Weights of a small transformer language model.
Size: 14 layers, width 320, 10 heads of 32.
Training: a variant of Adam for these matrices, 903M tokens, 6887 steps.
MLP neurons of a small language model. Each row is named by its layer, matrix (gate and up: input weights) and neuron, and shows model dimensions 0-159. Each number is 128 + 32 x the weight over its row's rms, rounded and kept within 0 to 255. Numbers have three digits each. A neuron's up and down rows have the sign that makes its largest values positive.
A block is one neuron, or neurons of one layer that tend to fire together. After each block is what it responds to, as a language model described it from the Wikipedia text at the highest values.

L10.gate217:111129088106116114121142118133080174136192127123127114133118126114089108164137143076160103133106132140058115169201185128100105078168168148135135155102137107157140165119151115095094113137157158163101120172147107103121064119118167127094141113166102147099123164104146114120126161242108105153088106156103157138090116135098107121123145132118154160137112152132142180138062137154071175092149172153139102144109150100050162099105137101055075132135079115129153100136192092109133122124159112
L10.up217:117123153101161145131129125109096131140112094185164124161173153094120103140146132137184121118144176093118103138057158106116128168067116154109063117084121076154119151111161139096118130116061128129127104108125136165156116082117097156127112116148154132124099136151196087153087072113176147143155142120160101142193119119165159163105230096086121147141121144185113153160121175153134110203105149171152093111113096141154090190114169087144134096185101133190115110138157172094114143125134122
L10.gate237:072151095117124134173114163115152158141106114093132135101191140091139204157110136087107120125144184120170122162179178091091087128091139135160080114084114156121127103131099135086131180145087159144115067098144109200191164095141124122101119154117073158154112070057155095112184129150174109094111129102123153130137122111165155141166164101108190164082152075100090153161103176168124144105220173157109130148140154127146125131144153082174089152100104132094151130145088127113156065102121109
L10.up237:162085114134177161145086175109147160076144091137127107200113127136120107170109088144130114132164140169099150116172135106123155134141178142136091094160175154172099127082082116110130119080144070165068132114039122158110102105040111180125130088151137062159096137064149136120097173140137127107182140153090121146110098105098126122109153160144092126130122137140126137143136103087085150131081137200101157144125125167142116137039128066110089161110147182122180102159145154136094123059077099
L10.gate239:125158092149114125156141211155212115098167113181073137099125117129121129124150189145091079144100129109155106186157138164107120124082099135149184141147100148154112120174140177169068108135098151073083129158131127121105134122131138178165123119153117155105092154180128139100138125138134130107115094163140144173119153132123099188109098114048176119149130066089151166105076178125148157171174162148137128171078123152129059146119161109112126095134186140115141115101061134125051121132121168
L10.up239:138105168165121118084149173181107124160167159121131051157090115118130205138140138151209148174077145115108097061158109124151120114131112089149128137134196144190124165083095090118102125164103083172102143128146113173129217115138123129153095206127110106200109094113081122102107142116178111120134117171137134126102179094111109138142128133171150160118101201093114150169106071095123152145205126156085079083118117112091149134119089111148100121171135140128120116144124145141125148151148094
L10.gate276:098133109132092123140118121118129113105138094139134097183105155148114084121156146147184120130108172161181091146162152119098133119130091137133125056095074132111140087098118099059081122087144158135141159101145104115126106064130171103103112163189123097090117134137154056121152091076117118112085111114168126184203146096083164152177132106103139158046158175143104094182053126171086147153131158120089095164081174117114118167161119115131130118140147093115139084175196114119077134148109087
L10.up276:118148122099161185151153155190142152174133152161163149136148129082114082144167080151117118155100194061144176149154152152115098200087145091115137125134126138112139091119132193154108130144150110158153109145116160141130189096116118075058129074154112212138117095134104126152146097167123092139103137162084101136129152119177146145175162144114117091091103101140126151071096148141132122112165134116100113216156148107120186161171094117106087122146088193113143070156116142173105097191137107
End of personal names

L6.gate76:149082171088179165195151159132126109149154092131135201137156155141126060141144103106132135141115117113119142062167117143124130157112168151166124169050059097145133210162124124158120139092069132111108137147156108184124151096154139142105076096085068146098152154152104110087073111103092123082166119180182159103102116114169147129119110179138113125131111137162127140105184063074170110096083123168160135179054199135073143159134117170169176056120132105110104172082138104113195123120137134
L6.up76:103056113196147063158138142120153143084116165114138127183124156124143157107167135111170110150155108117103086137168188122122097128114125096189150129105111091192116145154138191139131119185168137123110129135146050114141123131106149114086185130170162130102130127147104076123131135101128118152136100135134131128105123086179125099120066182145146145110121114169136129158187089080113116070017090101180160075129171124116119161125141162214142142134136134093075190138109120140146080100109162
L6.gate220:091086120156139120099144123127095108174106133117129115143173138126090102152161113127159115126129124166154130127142134137109121094122153163132130146126183178176127068140149100129146131144101164137139141156152122142105144218107117143104170163150101178118125145160125070153154104145147098118096122186157173094114075130150139079093128133050169151106132056143128103107064158181097117122095182040130133110120163039155066156108108135164139196189130131122137205041120167094146165121119127
L6.up220:105170097152188118146158161079136136142158177116163136124106074169145192150172149122146142122149172104142156133129112133165077179123106154157135197211102142169173157203160146171096122138133134136016157239131148143127154125120142100149122164133148189125126146104151155133094150124181102120123129087165193133122078083124071130079142152104149124132100112129140115107167124163180080105120096111102100186105094143164127119143099168176098143118116092168082107115103118121132126096137154
L6.gate355:120043137128120131115173099120125141120113136087145083091138155120142145065174149127121095083121177143158117108120082202144081154077101154098127159109123161084113107192126064153132128093136126168119128156141147138016170113137104138144109118113119093088130119118127111206091150096160167104078163096167159118148039116159109146130121171125111212134136133093137129132149163134080159153076117160118169146110143145126172101154154099218140114117168103125128094127186146125153186113088136
L6.up355:126139166169127093086138126101132172192078107135118105161092061148156148049102112081128154144175185178092111063123141146105147158030130172155164101170152154093154070122112105182113131109114136154090132180111104092149095116129133113044118128101170131118153095115146084108183093138185101098123129117047195167095124077104150138132108125092097105101202142080140093131144118104142129097114032116166090123156183150139131083150164117127110122121150156139121140140114146114114140074122084
L6.gate638:162069115084073124152094136057089133135156093090096120147078133107102097157086166129153081136138112180118118107139165163129123090117130140135157139117134134132109137104120165088178101125098115120140107142117130095116148135156088180088055111119176037110169117119110145121167009093114093130155153168126139166159091150118195121096168144160152127137095114107140133158074165114157150180106146102087098190071108112139117081097151086184123118148104155125163136115116154124106088134133169
L6.up638:066132126082102157178146126133119154181150137165150161095125095173155098083100137115169168113145049143092107104152156138104144092085184186155149115106137179136124164137038097146135181150121090127198174160083092123116100087119124122134148131145101121120134125083055152110093130111112139075167166104144108132059152091101134105124176099136071141134101129103140096149040147110128069100100147093142144158140095122048142143143165169133226083085165116141175122152077166107118169158136111
Apostrophe before s

L11.gate4:049076068083095139131144091127131080111173175123133170180099151131094153141134202149141137123138103114142134175088114137148142126080097078056098130099093096154105163128120122100142142166120205113104119123126120086140155079155121180144120096154116170137121112117103121134050113161166089173191128146138134140108155120131093149095186147050106128059086135156152110145057126121149112124183188038104140161088195099114130108131054118208144132098154095117068132154155129143083130130188067
L11.up4:184119172171103096119132131148155090165133143122089043116173168139133116153120144135133119180088120059163115128090155193083120129123109180182151155106095102146091078124172163100214066151146142181085137115171075103134134108149151136130102125166127178145106136131119116117145037088091126091134122147151089136133104083133109104125134139167143124131090112085103130170129091146152132112138154153126138150174114104152102135172187073181148110126199123133098141101137143155139143112103166
Possessive apostrophe token

L10.gate20:076137123108095098162107098139088081110162126152130164097092183142106123165155171143169097132082066115098102109110166157128142097076147077123134183127096115151089176147150120144106101129135255185121151098147136125096143123155092150138136122097202197125107096108164134139181108120143130158103120154200116155079115130179140123168120160178148103132096159200113134132109147125163132144148057081156089092127167152126150130153118086160117134103190145126120165123143127184116131145203098
L10.up20:110088150071121138150075113105123122113097228155080059120113155089139104111148217106172160089143172143125130104139181198083150072119104092073143172155089097179137099121142117108132081165139145143114195162117079140142124087171164121133101160112154115165150154141143166219192157067097110158133090172119114098097164111125076156177158141077119101133089187117113070143121127140129134166183139142126087133126148108108087213122071159110128065107166152133090127107143155140098110128160184
L10.gate343:149152094141107114159120204175121129076120081146162132146149137091127109106124091154145096073072091119167162120074117144124117140105164074122120052159075186186130118146106106115089149046168145146110151136168091134140124120126111156136144105139143129088114173120157159142128153080127128104139153066112089162086088099120121104173079219149041169111083105100105179164124136122121103095140138155115158150095171088109146115094117091173110085132089061162099144119153113127146095088057118
L10.up343:062156111108094161139159095102108127136131099116092170156112131143098111151111131116124165084137109144088128148039147198109151175114135145075093101146215150104102163151092137075159107108131129126131074092190091172139084175102127116153130124105192089148146067071082133151097129130065119090112105097138082152162142129120151105155099152194143116153161172095118134122164102133159139076080172120094096125172076128126129121103114129147089093120082087149161155127125127179112151123131114
L10.gate407:061187113139111154124155142114105089114105118100151151125123111138127123149139094141154136161170146181175163126124163138132158168166044115070129134152130164216189135161135121095174097156139136155189150097153118203112116119151149050142154158124187126099113123072115094099119151132141130112107113126147184180100146127179095131113138112115074149110200114191062139097115083139083131125082111148123071140147134112119095154053153135163111087141134098133115141116118155177174083107171175
L10.up407:117128124114057139135161097119165092164129094095152184172099147171103087158148132153047141124064110103155117179189128105154048167123112173110094106140141144147075122102154105091168172122144183084106152111064168224133106130134094112125146129107102115123101110135180053134187170111121112148146159178151118096164062133110124113127070116140138175141108120152170059155105110165095118123199110127121129127084135187154146141120109109152151133112137117153150121133105157072143079126134123
L10.gate410:059142130155128086108114140234075158136113072109177109121132162084130139142149173155169119106146106114138084060118130088164115112164131067155164163101094114166117111167182113125095138137139139107091113159146028181119110140132070143170127132175174135090149154096143188133101087138221050091158157122114099165120119117132092123068117121121147139057111176145111114147156122160123146137131071179129106161144134139095130124136140188137167144129139129087164147128035138155145116120123085
L10.up410:129112123174114152159184090119158100107167073133133171154125127089130125141052088157117157117122111162125182076117152107167149134168096151109108150143132143158131111110131112135130043085142159159134073119134092149190095141151076110207139077097171123149081172045093122130171220128156110115110177187101103130132128124137137147111156109160140191187177104076160101107144133134140155117059095167058132134119190147079145158114076096144137142048119135120095190105123076158157134071102132
Possessive apostrophe, relative pronoun

L6.gate97:089154113077127133081072150134146117144107117077142142107087144189140151172137096121136123206099125146115164161165154199117210112116083163075076103146128203111136076121135099118079147173133120204105127140147168146132118133164171172104028151099088150149079160158145127094138103154166140084084081120082081106130115097135090093106130128116150107094088098138128165101090071131108092149118165119121101165115138195083132109116093110105181167098133127149129029097112098096129085095128159
L6.up97:125128123088163133106124123128157114134180130186170155110100143162093217178138144105186145097140138091102128113131128147131108084123172105167125190124121082120081180128141078205173117171114109122131140122175170164143135083147155067069105119163145158113121109134155120182085089120165111087107107155116199140117118098136092125145113131153103120225159125090100121122119114091219111075126148120149119117161154093078097082075086140158086101093150153170157127151120142133093132117133122
L6.gate146:138163155090107126144067115118105119091137136118120138153111117098060179087156142061096120177166156129143085129117127072157087122089160129107164107099159117168125150074159070168135083111128159170141130128147161063153090135141189127111077072154105133083107150106157131113112067149178137093077111137184132127046146134083138167135154133129128111123125106166093140124133095106123117151149151077095121149189118045128121142219083095133132124142076122151159131156095114211160204133178080
L6.up146:119078161103176156096101132093155145131123135160109116148175104136116186119163089120129107078097133133122137078136097143187150077098158165105183084166140142068103112091131082124089161124108092156099114194084119136085116135077125166115119131132080098162160133104082106119151097119127108136121143103121135107115079096089117132103012169101103145156085121128139151154170130100125133144108079109188093139153109108093107116073152080124123094167150128179086117117117079134122097080115118
L6.gate260:093122083111128211137130105056114094123166119144174119116179135174110155096176085128097125177123094052154088167067109167066148136102122177112120128092172158109058147202114105136118160143111161110105110197138132128173174168126175131116163163150080131195115143078166140165155105152173174098094115071160093060079144102129098070119100179135144164053146142166175136119118188103104116134132094080185129130105089171158140119125128128088155123135154114083130133109125156147117122097137097
L6.up260:187173094102158133059105136091148126124196073122112145081104151140104135144121076123087111145109040114127107104061152131100128197143117121085129106102123139152064179163099205109146141147069071191115148138113134138059145076102079120132103109145096066146165131100183110113132169107142129170122113163112132161141100111142115077098125136156133138053087175138087147154141112145093134104160131154149149164154238088140187162103110092126113101115146129073101150103116154170125137136152103
L6.gate633:110078116148113177156138142172128123111123102111172129098202118117142128138127102111117152186036148128135119099126121144102128160128160072161105164130134119138147083139118062089127116134101074124115175090135141206073168184132146102101173130152155154145097156142093113117108116163155159123130154137131097176077097081117114148097189114094170130129166110139109146141085157145108155130088139137136143122121154153094094125085131091096200122132031155115131090127168111054163117038146182
L6.up633:135129128167130111147134136172101109187153104092126126131087142148107127171099078105124081076081166101133051082100179096125105167107203155213136173152139085177126077068129134134169091120082128155098202120131135163132121162178120155103117101128196173090061147100120138065069109159151125188143155170153143138093115088216198103122140099068155125111099162080103170102112088131151184162154139131096100135147124146121096163122102126141186165212098150129125082168132089075132091121125132
Closing quotes after titles

L10.gate143:130096111168119067162157062112050079145122103125129148173139140093147123168163140067162138156139105140057147060064104124113148132111119122111173153175131197110091200098137136127120118088123180161120143155122081139119149101119208103164128145082143202153144085176117078062117144131148109119171116117198150169125129121166139117145120141115196108182147189161115145111150103091161100143111093163104145087151104083138123119123162126152142125145185147125135177118117123145102081111158083
L10.up143:128125140067169138192076142132181090145126116160183156159127176134112162162143089150133053139069113184131068182108165128097135152093168127146113191171158166164138140104085148105141189103133123129160076130156122133061181104124150110138125075148146122104134135109147129152137101102175159153127105127134100172120104131126129101139156098155100106086117024110093116144124089175104147141171117099081120129108178134123067154150216093136113131148086171168147097218147110113130061140111146
L10.gate496:122117061182127118195096116109160125143121142101061148206130181187132117186156056142136106170097088093154159157130164084157122148170095119142195155093169205154119144091095141105159128160161164164145137135092108146123117135121114134114125157128136135050113174172103110084144149115128078121090130180165134154151111071151185149024119099082157134093099108137085092132071097117137092193153133127160166126120156131145064125135189091175124153138169100140140144156155098093135159110196128
L10.up496:108100170145116116121175089100146073100135060191096170115186103090152155112145136095143114093137135182122119103061118139127132111120112139070116131170139140118186093094127153170170181104147134144125175093133094161145176189130160123157112132155088169103159112125114127118156072101119167106151082119090109153140109128155147088099153196153113115152160177141059121105127124082116124170152103138137148106094128128147152092112155137095083089115118137072173166136144158124089143100141139
L10.gate544:116122154156163139134108112143113120151134192138156115196143166160136091125152088086121130132157074160147148135176120098145132152058156143116106091158121206144120091138187073091110130090101136158121116120105122138130169117147081120130142156136155143133085108154210143121115142119206162186123180115168119120116149106076086142155105156121162134131088152171154156093163113073081100112089140101138107078128084160143143128048139098193143040160130126102126124117102089164170108147111091
L10.up544:100169145106092097124099113112118083195144156151160095133147138138110158148135137144138156128138107160140126118151159115125070175065109133086078193129131178176141102152094104193109168225128131091107104077174136143070115116153126116133108182136183117070088129132150180169128164141111111103107125172120153108166125123188164103113158088172164171156156123129140077169121137147072113091131156081108125074119164110128158095125164155113050108069077133142129127133158125162082166146118125
L10.gate733:143183093143143111182140056138115091171150126092087177161171150209118134114149126073112108126106124109130119121105191118132130075145114092139126144101146194125115157161141116067120145097084173182142122133173111154129110174156144158080165165132186120067071187181141155095097147138151196106139122131147135141137147114106220096107166107071165123071189127178108111158137158127160143147111101105129165171142162129164151122158175086203113134112147154098153125170170079098099068129134070
L10.up733:127124164144119098134137054093120156134170133187116090071153107081169134165139099057160135169164143141140131058024088097165103093085109162118124162142137139158106124124155073109160133107102148143108139135139090120159146085170125089188146169115140177110173075140155137104102074101126164162126082082173100143123099111178122132149118184078140107148163141141133111097147119067114110110124078147146107075137117148121133108116177120134085099169101118098174150115124145164096148142117145
End of introductory phrase

L10.gate345:140155100135081136152122073146101123149137106093132112197169149094138117180152136119176104089121084109128118099074113171123078104117134158170157107121122142146152165131144125176122159171149144145133159152218111149127154091149197181069115160141128184146145168133123134112109092101138103170141121164217135134146106077083109123192133101162148182096134111118156141167094139151110198147122172143077120116108139078150132126108155056078143109144150132126182126131155158125104155124121128
L10.up345:067093167078128127145140146103179129062156147153191107135115077145132126154200059123128095099103088110124149135132156112145115180126194132152224187108171148134077157109166132108121093101132136198109165071188078117117099081117133117170161092101168136113129154111086174087124111157129094106159100144117098174111101184089113176106130127212180116115102088161139151137103158126103147166140101126160125122122168122088159149104166164185142165178105146027092157172149143104113156041105173
L10.gate469:102126083071157121115086116116157126116127131140080149153139154141137155127156141104140119134072151143078086063153183183185127097083144160124199124106181130128133132148108102158133200177154107115173131094111147125122174144142132203099117092155126129153102115145139140173142111133119109133016108196160107099090139121144111110124104151137118194121092112187123190100023194145122102100160119117142079170172084138149094089107136159106196097165113115087121132147135137094106104112090129
L10.up469:162122195090134185125137145125151178126169137128124129142132083172113149127080093087123114100089119084099158100148129126157152150145132143154162127131157118119120132095063121151164104142146114116138176120100077079135179142099157157156143108129111107212113109092094049118089101151120101157106180185116082131122097138131108095157102156171109113133160204117075105117154116094137063161201124166127129073154135128102118085098096135116139076135123102150107151166128175191142129094134118
L10.gate578:040097123118170111108147138118142083150163079073116106107115151131086094141144088108128091150105095116126105147144090127081106082061131161100161133161176125142111160129141087147150186127101146134086205122104143149114164155118144144141151163131096134175037127145120099149132082135171180141119112142150130186104135121127114042103159145083100146118130078158072129136112164156103099161122169162141128138115135138106100079084153113133141111117145223074186134105108105108190101038128126
L10.up578:111090134176120126139138190125147130082113164083108155182156129149145064183056091117119124111116144091195111074143100146126150142104125135102144153172121131109185091118065085084145109136141135122161180136113163197143118166098118162203101162116119170078122109149078144112119079181155147167078086131094101134129142095133087166167043118139141145109150059167123133135097083129139106168127154187130089087078161151104033100142160097161110104140157128077077128147178109152143122147125160
L10.gate815:151134122085184101136136119129151117150099156100153114167111129136117126127142141087136137177090066106121076135116148125140148152097102110125117171132124188178049153163175112107150107081112161137119124204110148196143170086144152120106132143137126181143130155226130114115119124132168135117169088152154145200103150097142116072134121121107115163113134087115110111103124095116117101146100106092095207088138162061095107087157151149168146092185151150084121093161123159140156107156193147
L10.up815:122140085064119088110113153118178168126127188160163115118184139101142144138050081103216169145142162178098086099123154156170122153093137114109148137101186174165113154115138158163130159131123115153154163094111044066129103125084144113087133099123163110148140114036141078094117131138156170107198121161163085083089170151127111117135192165180177144124121126200124193126126098139070113103152091187119131114149163097096162120139168121140081169158154127127158142158202127109162122078142117
Closing quote of titles

L6.gate81:161110068118092141099098096096151085143130132133131138131101164174109151142098156138142162157095101146180118173144155094153158168094108098122121117120120120157135140110147070027173085133127158068190173157155090137074115183128139092092130116096146175105100127153148195167136090144119153144121135181161153161114069118138097105115199138095158149152159144169090092066089163107203163107181125142120168101161064131183085110118104141128160094073103165097070079089099108112127097109190116
L6.up81:133111104166099120120122094169123144096038112175119107079122149118149150101111123156059190186211134142125124134139081135163112174129131082110067185106077136165109121096161148125138116075114139111090124114175106116091163130206182143142132123040134116092152079118094133148131159132137144107085127162152118177126144137174088175125128137138158158101114122131109172147129125139147139093081181119140152181134112104119161062194154137093065117126133115200085154176107095135104126131128135
L6.gate399:127148090152092125135149054147125123135145120160197151184126175122134123195144156120164125130130092121180120142152130084140160179112122146093108163086175146142107124077142083131202116146128155178170230171139147133149095150134074190089129103113135101133078137141130157121144103079224137122181143118175123148149095129126135142073167154137209136125155151110130130167198155115156158131165080176069159135148153129230127101115166123115152077117136119150119112180127131162141153178151178
L6.up399:155141173120163121157093111099149122114160118091045101148091134146141130120139149147180150062125106111086099095163099175114104135088123126131117161111134168154161137061066141105091117137075124150179062141138104161117135128142135092081151140123199149165163070132166116167180231155146092140096120100178168123148114165107136082151071107121119149130152175119148156095113180113126132127111095159174178094099097071095132094128116106156108065098153129151129096169078099166149116139110149
L6.gate600:127160152181132120156044090143133112169088190174114126148106118194082161111121125076144103118042115106133126097161123142180189159127175165099144152113117116121165147111100066082185148141078140129143148065165149133091115145161124172134128119110120125131121028110134123141083112122090101074053137132096076113141156098124127096083148104132162133112110115255118106143146144143139150123117112064109109087131112128107072131201124128160142100174140165165096130136132078087133115098169123
L6.up600:137122131148170177139107079115129123068159104156143090196134149113098116114113036108122062159110083113082128179076140093089162115089135130116069138109119102154107094139100142140209129141113160180157082179140111161156151117121129134178178167143131136138136117100176160097149159100128123131170115169116092137117152093087114080119078187101156160133146141073121099105182161109089097157158088115114139138117189115108137144071079092163083188068128135050144116164187113137125176140127132
L6.gate820:158112134183117136171084107100141092127138157122156084114119125142134153080117110032148175133147088174125105189112122071128167101115148192092105127151167146155171140119151088126168115126112169153152160108150094135110163109140146165158107159126191134179120089157157166080105086198143131122176119097208124159113123137154136118082195151100193138121121104157101063099151107138142134118105109101106209101152140156130110137121142124136099078107144137145143157158132096063105108140208163
L6.up820:138183112195181064175087129113124130148160153110096110242128125138120124066126126079108101108089132152092135162116168155082143061163149112134101199126174181132113193121159111144134138147100179208180122129180105120130078106085185186117184159140176195123115114119128173103164121144155140127170116143133107138127145088124153086132134131122158149082104073154117177116122164126115129124140135097092149108133099112099122123158179094150173137122144133142157140178156073147118099106172095
Comma after sentence openers

L6.gate239:070142160118155148141022103121101114104106144106101157133100103126131089156139090125136091149082137121070130115102155105150148127102145185075089137106082133152121080115123084122150141151143111153090154171141143042130116136113178178129119093146101117098110109155173145106097115140101185159147127194109131105130092084147128119169074066099097179126136120135112136161101095105086114170119093136153123146124126162140106120082166159146151151162098133180103068128191159104135117156135116
L6.up239:074108142126166096121071111123144115109102139178092137061141098108124113150116131175113117152082082169142129137123151086150071135158099133153120106084160139119195143129139109117113118136142188140167133092094127091103106121107126149143120132014146134129098106153201092096097129139110126138142188151147061116128111153121138137164129120132150116125131166114150106129158114154048121122151119170152173110144117202128145146113184124092180064092163138146154075201114057112165154166100120
L6.gate386:148138115111110106136085147150140107169119059130102152135125116116096091140099098109143106140134069116171078183128112127149097053184111078139095113084130116123130125176117101069059078087147103099122143130130140093133135110162086166130107134092071118064094108062153101141188080084102162091156141082198170119180104073161111131155162123135063153147126130079087196126132099181124141176107147120096124113128126112115113153110088117145099197138067175138107091149147166099117148155107066
L6.up386:147078149170137090112155132116088126106177110168144121184095127130075130189072085129067134136140106083100124159110123194168166165155180150098093041159117121144085137119062096129126164111128129106073114077136179134175111117128149125120163126153155193165111118138152108174100207082109166155145135107132067124130143137153165089163123065142092141107132136037144137094125108121119118086145119156085131171116084149144162106073136130147108108111096134117136068091136179149174114162119077
L6.gate480:105134150124132179132076102088144091157138103089126123148133140089081140135125125151189117133142165176158134151107125050124129121129080154129116101148124128158176142169125096138144102077154131146095164112117135094149158149127123120164125083197157106076071166171116128097160132170089128138106161157108124143129144073170115134135169159089125121119103105102136185179127160150119186165039164087170160154099137111152115168078091115141133107145092149154128100157160122076190108151155101
L6.up480:107096096120125153100121111123123104108085137089128115119135147101137147148148095124143142118098152117093110112136161150149139193151127099184183155135103149181148071143073192123118113123156093111071092202099135120092099129150161116101091127158175101086100134188121119119089133129126122118060115171070124108144153094105123135143092154129086147143142120096139162133147135144141143113065129123097165106071096123158130178095097121146131195115073143111178163169096154126099168131077149
L6.gate487:133116069120146140155120121118198146158150141103165134144168092085085112081156069165123116110165190094086146123079171147112133152126102150114155112134145146135170124089171127100142067055137151104116139121083121139113140105156148166088105117152124089150114128100134161060119096109110082207113154149117087144157148152228115152090135118103111088130070162093165156126085118138178168156132124135169156113095103144053083158108125138150111148149083171168184049162177163162160090106128072
L6.up487:097145124124164124107122129138102152087080075106102163130154112155146112158192167143166069172104149111167153075133175150115153124187118172098093117094113157120123044130141115131126112080139116134073123049078187153146120091114161157125132082179093156122092116110120094112172101163136113149155130085140151134128134071128096083107119122148128155078084099105073175106140129130103104139096132141101105114137116067110115101159140079184146139148145134142087112128124122069160173077104123
Foreign name endings

L11.gate383:131147139069128146122130131118182117097183105094134133077139165133139103128084194101128101122074155107098161169159162135153144132102080124120166129113098120073148139080137095125133104058079162141091144150140127143107074124178139105109054092215141096120167174184172116156135106070199152064109145081099125149153148078162171174153154088120146165143117108130114109172103185191214139166151130115108176201123145145045184148104115134195128139157106150165106102129127091174165152129109102
L11.up383:094139097164132138119139066100091098190077130151120124180080084110131111168106103083157132153141138115129146171121142116130123108070154198129110223094111143139183140119113111075097150189105175105154112118126171127162066067128133104174113146127118158084081084108130136099163150089159136142129173141138101169115160122108098087116153135143154142082126090109150085083140160135119159165170052123124069100106159175156140119153145150160146111146113137128082113136130169088099138149165078
Final digit of numbers

L11.gate623:106177073156122104129117092124113117085202131183126152166089152181107123221117133108102148155120095111144148134157138148110137112085117126156061077162084154134109121131157060137145170120148174098128156122104131115057178080130119078103088151137152168143107165133130138219119115097155147148089125116115100158155129135075072151090109125142081135163122179156114120096165143125085146155170104113091155115147057167169198099101134145144128147118095140105137099073104131104154202085149091
L11.up623:198168104173079181167161167116108110129138108130125144106101130070108161134194116161121090147122074077147133135140110163092143129123143118064129147106156189078090109164155118160194128129127096132124104151165239118164133129090142149135098181100095129155151174105179124113113085100109113132140121125120084135136149142057171129161155110161089130151110164159149097137098092141076142130142124184122203155124111141138142131099095160147124112026207140166110115115129112101152098106155150
Head nouns in compounds